Part of a small language model's weights: RMSNorm before each block.
MLP neurons of a small language model. Each row is named by its layer, matrix (down: output weights) and neuron, and shows model dimensions 0-127. Each number is 500 + 25 x the weight over its row's rms, rounded and kept within 0 to 999. Numbers have three digits each.
A block is one neuron, or neurons of one layer that tend to fire together. After each block is what it responds to, as a language model described it from the Wikipedia text at the highest values.

L3.down11:536511521523483517509484514491471535542469509501490503504538470493554483498497509547460465529537537491537476514532546570502483525496461469488462477513494447504540478512483503482500496489501492488555495542482522492513501490487561508511493529501507525454512526515506526466466484483512471500442471509461455487485485468486436514522490468491494502484497482509535475526500519495489464490476
L3.down143:500461515494502527481518508487492576501476486461475503490508469516491483482497500544462502516511513465486492512516545494479484472534505499495519499508488500503523494522531578511522491503504513513547518542493493468475494506455435511528485473506500518485504483500494486492536509498482548554480444470487451457487512449534474490481491508511510534511500500516500514498465477490525496495450
L3.down214:480510518534483456452484511555459514497472511513496504527507479500487458495486471523508504478530497465486513500522498547504506540503477489475477457480484507481520483465499490503510503529460461513533497529488477470536529494481501499512533465506538479451495503490506474478497506518506478518500512519472490492541474498508566517499475465520493538459484537490468467499442470496471483494505
L3.down933:486502494501487480514517479504523481509467484480485485499514466458517519481520539519513481484532500482507458471483530463565518538560502449515497514455524456480496486496504473539533543476519491488490545526502519501495484467474500506481482464497515525496504485483487516527525496524493476477475497482463522510551508534514558524508478517501448528474503505523487458488479464500485504520476
Description: Word-piece tokens inside uncommon or foreign words and names, often split accented or CJK bytes, e.g. All-chin, Djibo-ut-i, don-ut, Mar-athi.

L9.down56:498471517483507567485481515503484498493475451532465492516520501499507476508489513515501531464508509501485519520470477467439504542520482518492503495504491504475519468506505555484515491481489509520502550530484534464511473515520506551461476523490477526484478527529486506522487479465525477487484492485543509490503501485514423475521484514491461492502522513513525514455544500496523498456472
Description: Middle subword pieces of familiar multi-token names and words, often in lists and tables, such as Tri-ni-dad, Stan-th-orpe, Sw-ind-on.

L3.down93:471545510494485521511518528514479503508473513465487487470513519490536526483523541500531486536524456485496510471502477515508483535508465470537443497494504472491487551476464476528533479463546509504474509506522525486472518460479495508453466507464510437477513515488502518515494491505481483475449507536475482517510504514521478534494514467486497496527572505506476488486547514497470543478484
L3.down297:501496495489491489486491483497470502490481486487500495539507480495465459507510513482537502455473473510501500463467499496498509459529540506458487503536493493495445483511460498504481537521501514489495509529593501484507491459451458510530521507446485536479485488504486460526505504529484503481511522520537521545557484492506502513519540506525492510538471471498469478501457429500524515486474
L3.down486:486505522472483472526521494510527475511480511478481485468484467470490490528475543548514461511490445527538492505489486511533492540500466468481512543516477486521498487517480464520504503526529495490496497515538503530466472493559472507518500489449497576475463513496477495514507477494474527508448480474486501543534464505488503480489499489530485494553513500513498461499493501471486498511440
L3.down977:545517478529513483497513501512508490514416479502490528499536492502464540500507501503441463502500517553498542499513478521507515494480507486510489472495449490510497495496468487476514510516477482489468453554477550495500490477466542513460546550457505502457524466495540518503488481551487490513486506516507500517550432505494473502481475506464540513485501457490488466488493501500503535495485
Description: Blank table cells between pipes, plus the first or middle piece of a split proper name or rare word, e.g. Tets|uya, Alt|maier, ag|gressive.

L6.down112:486478515473501491480481472484518489505581499462480474501474509494515512501506504461529537509538499494491515488529526514515539465474541475547517514526509517528505547529501468514516470515477495512505509490452537543530508521506489511557518525495543534498500510497484549507517498513511532491463480505450479461468468494520482491504460529450482475523510488508467497484486480519515506500508
L6.down255:478493549470506519514456446468486527530519500500485495522488499505524556506508507483484495461531473507479522483506495504525495461485479477507511555491490534512514515514512506524523526565498473504487521502491505501523507553481531516519508507534496492502491486527509529510492516532490517505441480518496510517477480518520504489506472478490528442508450492529481450524503498510500520496513
L6.down325:505477457472506528465484526472503518494493493460477495483512498512440537519546482516474524491466451484478535466531492527477447524499484505496498484491488476519513474521511492516542527498451508495476521494522542492506490505520519457509527500453521545497512467518466504515457468481513511509492509495500545489506542543544509499479524505481506486471517446472532471531497523493488504500520
L6.down409:505458589521505471518545488468499520495528493495534544472466511468474500485514537504450487494506512546538521452496479501533474510481485494497511510499477523487485474503520518482513509511525473530517478502476483467523534511529523490520504533502498500498517513501477497501542528470505514509455483469479477541512510519522507515516501461509525499525486495525504532518497511523504571456494
L6.down418:487449455522511489507500483519484521499489508435503512489482489500508524490506527467518509525517496499530508475547496509543499443485528474531487520452488523526495509497482497515521468475520525513531494530514543523491487505484553486456498467441524520454518476469451471505460510546481533538500525553499469491508484544538463501477471490471520463501509493528486507476486460514495464470520
L6.down478:480467493466545523495520510467474495509528497474448498475510523532478529543527507533490476506493471497459515493472502502541456509482506483512503482481484487517513506496500509526469517509466521500504527479501517477497527512526510517480534501497500499508508483507522467469518524519519540485479497512525553509509491509505462512491499505517490477549498474474470480534552535481502506525487
L6.down555:482497485474486482464520490464484540505505521487476460499517492514456540496535506503473478495506480512497484508502522491502509483497497509493497507514502535525528502506479533498508481522497497519520521509523532479521503522521535495521509508465502465463531488493512511502499518456506529530459529518495521499524472508555532539504465505474506476570538499558473452516512472515478525524509
L6.down590:464519545487504510473447452511522489502516475498488481506457529429498509475480490464488532491530538492512529488492504558483481481508497514531480490485481491486535484523525512515505522489506529514469522519484478490493483512495530516516478504528523467545512492479478505496499503514488484477476504504492510473452492522498577546503486471497556531517502492508523484507507500511486516511475
L6.down686:529459510485497502505439493486500525494497483508528480552506472491478449478505499503490471491478495462501510472520500522513491517479550467513486482515497465524523494472506548518520484489502459520482499474491541480472512509485477482499500503508531492497476485538493477522513529472513528502447476520525513467542497511504488472513492503539490487486484482521534489520523533494479516501551
L6.down705:495536512493495496515492487483519506508531474526513509515510505479471494468481522436506503509499501506515531496512465506490530526486511515483509562468488464456535541491510497535492496531520448525499487501473475475500512513544512494518510485489548482493528522506485494508512499517540537492466488484456473475482515545519500514532500468482476538519475487526476503515494479504541502499462
L6.down770:469517476462466470496536475460494541479516497480510460494513487468490512482491495487525503502519486494500492525501515527533538451505505492505486489507518465513487508484506501530495501510536543532505515478472498522505508500477502458483527475515491534503514475512490452517501588484531497496481491541465515531533489512491538506521460509512492476495500494521526482510518508510495526537556
L6.down783:500480514488475511451482466481494524503521530468499494500514515502486560515485488505457518521537488526482499536524505502476517443486429484478558521501505544536523497505511476513484483558485549475531484477519503520477507548481533467469498503516475464482499493528520510518489491489548500464518505531477504497521497481450513498495493554462520488490523488529494493516504463473475493531530
L6.down847:506483498544487477543463487499465528506484495475522518531495501448497501495469527537482504516477493486536504496516505517519508500488498496506489554469510496520495472516496533473519532496475464505479522505491528503483552492483509501516513505507548507477496497537500494445498528510470500519407478474491467525494488499516536515500487490462457450501455499531448488514520494472550509504495
L6.down917:525515460509485473491444487504505453482501461491504509521498483482505506531494535491483520509471445473533525514541520512481511483455487477477484539461500516530494477500522474514525517493483508511455526491507563534474525483500518485520555515474572499500490513562520500470506502513555530459459477502474512483505491504497524502473506503466504506480524478491521474485497481466506495489516
L6.down940:464486541509507457545493480484467520491520528536484503496489529524480533470486502512539480506534496525534526496494494535521512503481506491542512535466498520490464506467487492555488543515490481516502499509528483520500559461499520534490527533493497449475501516488500473491466548508492534524461468516532494482501482538474469529522508471506501482503456508536449511527527520485538524510468
L6.down1005:519481516513477519508506505474473492484499521560466489534471513502482537476498505489477477473474466466484526487488451472499458491476455491484493489468498538500534471484518515489491497528481505499467498492544481506452529519509555515488497480502490480472526454488492466505485511471486554467488528539559520522500524530506515545496520526510504482518469500521487500497487539490498523514488
Description: Opening subword piece of a longer word split into several tokens, especially red (reduction, reddish, redistricting) and capital E (Eelam, Efficiency), plus other mid-name fragments.

L6.down99:526509475472501495523508470497557527516509508454488488477512491527529472503515491505519507492521552518468485536528552470495537486512503501513508551474533431494461539482517548526528487504510500508530507503496473474508449524482527489494501508522478523497534524528487527495508480526507430504459534465471475502512466485491460462512500506489527498477492543485472496475523505516506496505542
L6.down162:522511498460478498502561468490489484513491529476491531513490539489488503501526491528514453477509490491500494524510513467494538530484527462513516500515465518469527500509465493461517464535508474498544519522445534514523475486489485497514531553555522455491475546482516531552502502526492464489451464524495496483484489412521494515504460532486464470512541503554455490483499458505503497511527
L6.down455:519486461502499540470546522501512496501510510519516487524487512503513479533537503536513482508464499489509463520520549479496534533513538472519544508478466495492496493530447517498495459475503527484542481525452520497496462467497521505483481532491485455515508514492496525514502491525465474518486500508471532489497501473463432449532496527514487463468533496491492518457509450492489498504475
L6.down459:515526430512503501521491467481543508515509486507476494526524542494486458454507542520522521526513470466459484539505482490503530522514485511509514515512525474483527520522486524522512438498502465495490519532485484496545490492495530498517484507503519480509557503520528486507478487538525475478491521517495519492475444487533552551517503504479513518513536527511491529499510487515502487496548
L6.down510:474464504484517483512525524530536449499493489521482478535462481469526467482553501523519493481458477432503453494479471498534498503466505489490537488497496476497491519493487560470481455502486467496461491502511499536506500486512489543499470518511525445514471484487546492515513520518467461499489477467514515525484534510484468533496525523476475553502497491490530505513500507469504549527458
L6.down547:491479445510504476494500510517506527488496514443490526485500513554489481514515507481553479530483473464495477489544493496508485501502558495508488512519464456491498529497480560479497455478462528496565508524502523494510463523504527488447475495464546506484489496488472511498502479560501517538534502513503476479483492483481439522515495506488524508503539503436490536508514522492482497486487
L6.down567:482568470530527497506492477497512524521521485510527462508514472504563461534487474488553518538541516510510502534486509468498501472557500523526527455497548520483491509496465504496486451502512508494484519531525494496483469540457488463460489483513434495508550492501495433539481545470471546473496502487494541536503477505494495498504514484531504491483453530528492486509518508517467488500482
L6.down636:483491495500499530529528533538509512509505527522481511465518489512520421511499476471515521494505482511487496526502490502455506540552506482527523499516509479477548512500470506509522483462565514498452501519517483484480466504511510452511512516526459497525507491451504521557466490480473462490548505526491511478460487495512495496498469501509491522508511495508505496484484508495472522509478
L6.down712:541462520501472519506513511500510521480469539537474522520513476537463524508497520531505478476515461512460487493548475480466518504484489488483507522487469490463480485505493508498510493496509465496516495488527474548518479487527521498514471495511498477460469505510520588507489497554500450540485515517479493535491526472494501509502472519470487501496515515515465483499483479498498540549517
L6.down774:522512483553548488544536515517532499472493477469527541517477542498508468498489526478479510516499458513546507488532484499476521504475501509500546523497482507527486494533449499500533455475499464494488456526491542506528520469543499467534472509533527497539478520482503561490487486534477505507490507455467444492496492482474503484532538492506487531473508486474497513511456484474513465449506
L6.down802:481492441503480489483517487497511479484498513477498461509503528508520498491488506481498528517504463470531478550533476498500533479509518512492553513460548499515522470531503543513493439513488493489454513523510513492502481495486517527513475489480523445480467466509498501511515467511504491499517501538475471482464489514482520539500525538443489526499519492552536496460495480486484502506504
L6.down863:462535517491522473518528500504531540486485522508501468504469502497503470505528466478488521492516534507501529534511481477527514466540465530487556496441509524474542459504464497525481501530482509498481526539528504483510462513482531490479514482514483441488540484512483518506463513508461500537494520524476485505478498520456541563513491502495522493522498534539465460533508481495518516515486
L6.down874:500501496471470510532539467485503540531501511498506485520520481528474508501533482513527502490488466507496457511526489509495561507520508507511516515509526515480507498489462441520522447510527491493479502514530487505523481493495499474502495532515470476472547501467510473563457528455478525507493516539488509495467469511506457484511480488509489482483526512557473512512500485508542517528533
L6.down888:491492522467476455503524487512545510445487526508477513478511510550480475469506510517511489518486483489499455524509487482468512491514463523477528495531525502473507499495483526515508486481472467508506515514502501505557484443509504503519471482480505505524495476530528525518515473512541484542511494514456495478522518496505507546466490561445480506520523502492527503504527463505486505522544
L6.down963:469519514491493493529546473482531529522443493506523514511501524537492465489489503450492494504454487507498491510521474523490495502519519488523532481490518460475537486506472493514524478528509528509448533497524508476518482508503493501498467500478489450503526483491496531517471512485492540500469497534533496516483499522437465538498512499507494513491503496524533529508494522500505519481514
L6.down977:527599483472504488512524479488518539511475488450506492508469499488459477479537503519493506501476483485489473503479481518523517506519482485509509505548518499510480497499466509481482500499468492503531450517501500482480513528500501497506499470508549479507487511475532467544510545530492516494443505501470493519479503486493548534529487514526500547495485508497474462491485488512481496494498
Description: Blank cells between pipes in markdown tables (runway, turnout, chart rows), plus weaker mid-word pieces (restora-ti-on) and reporting verbs like described, noted.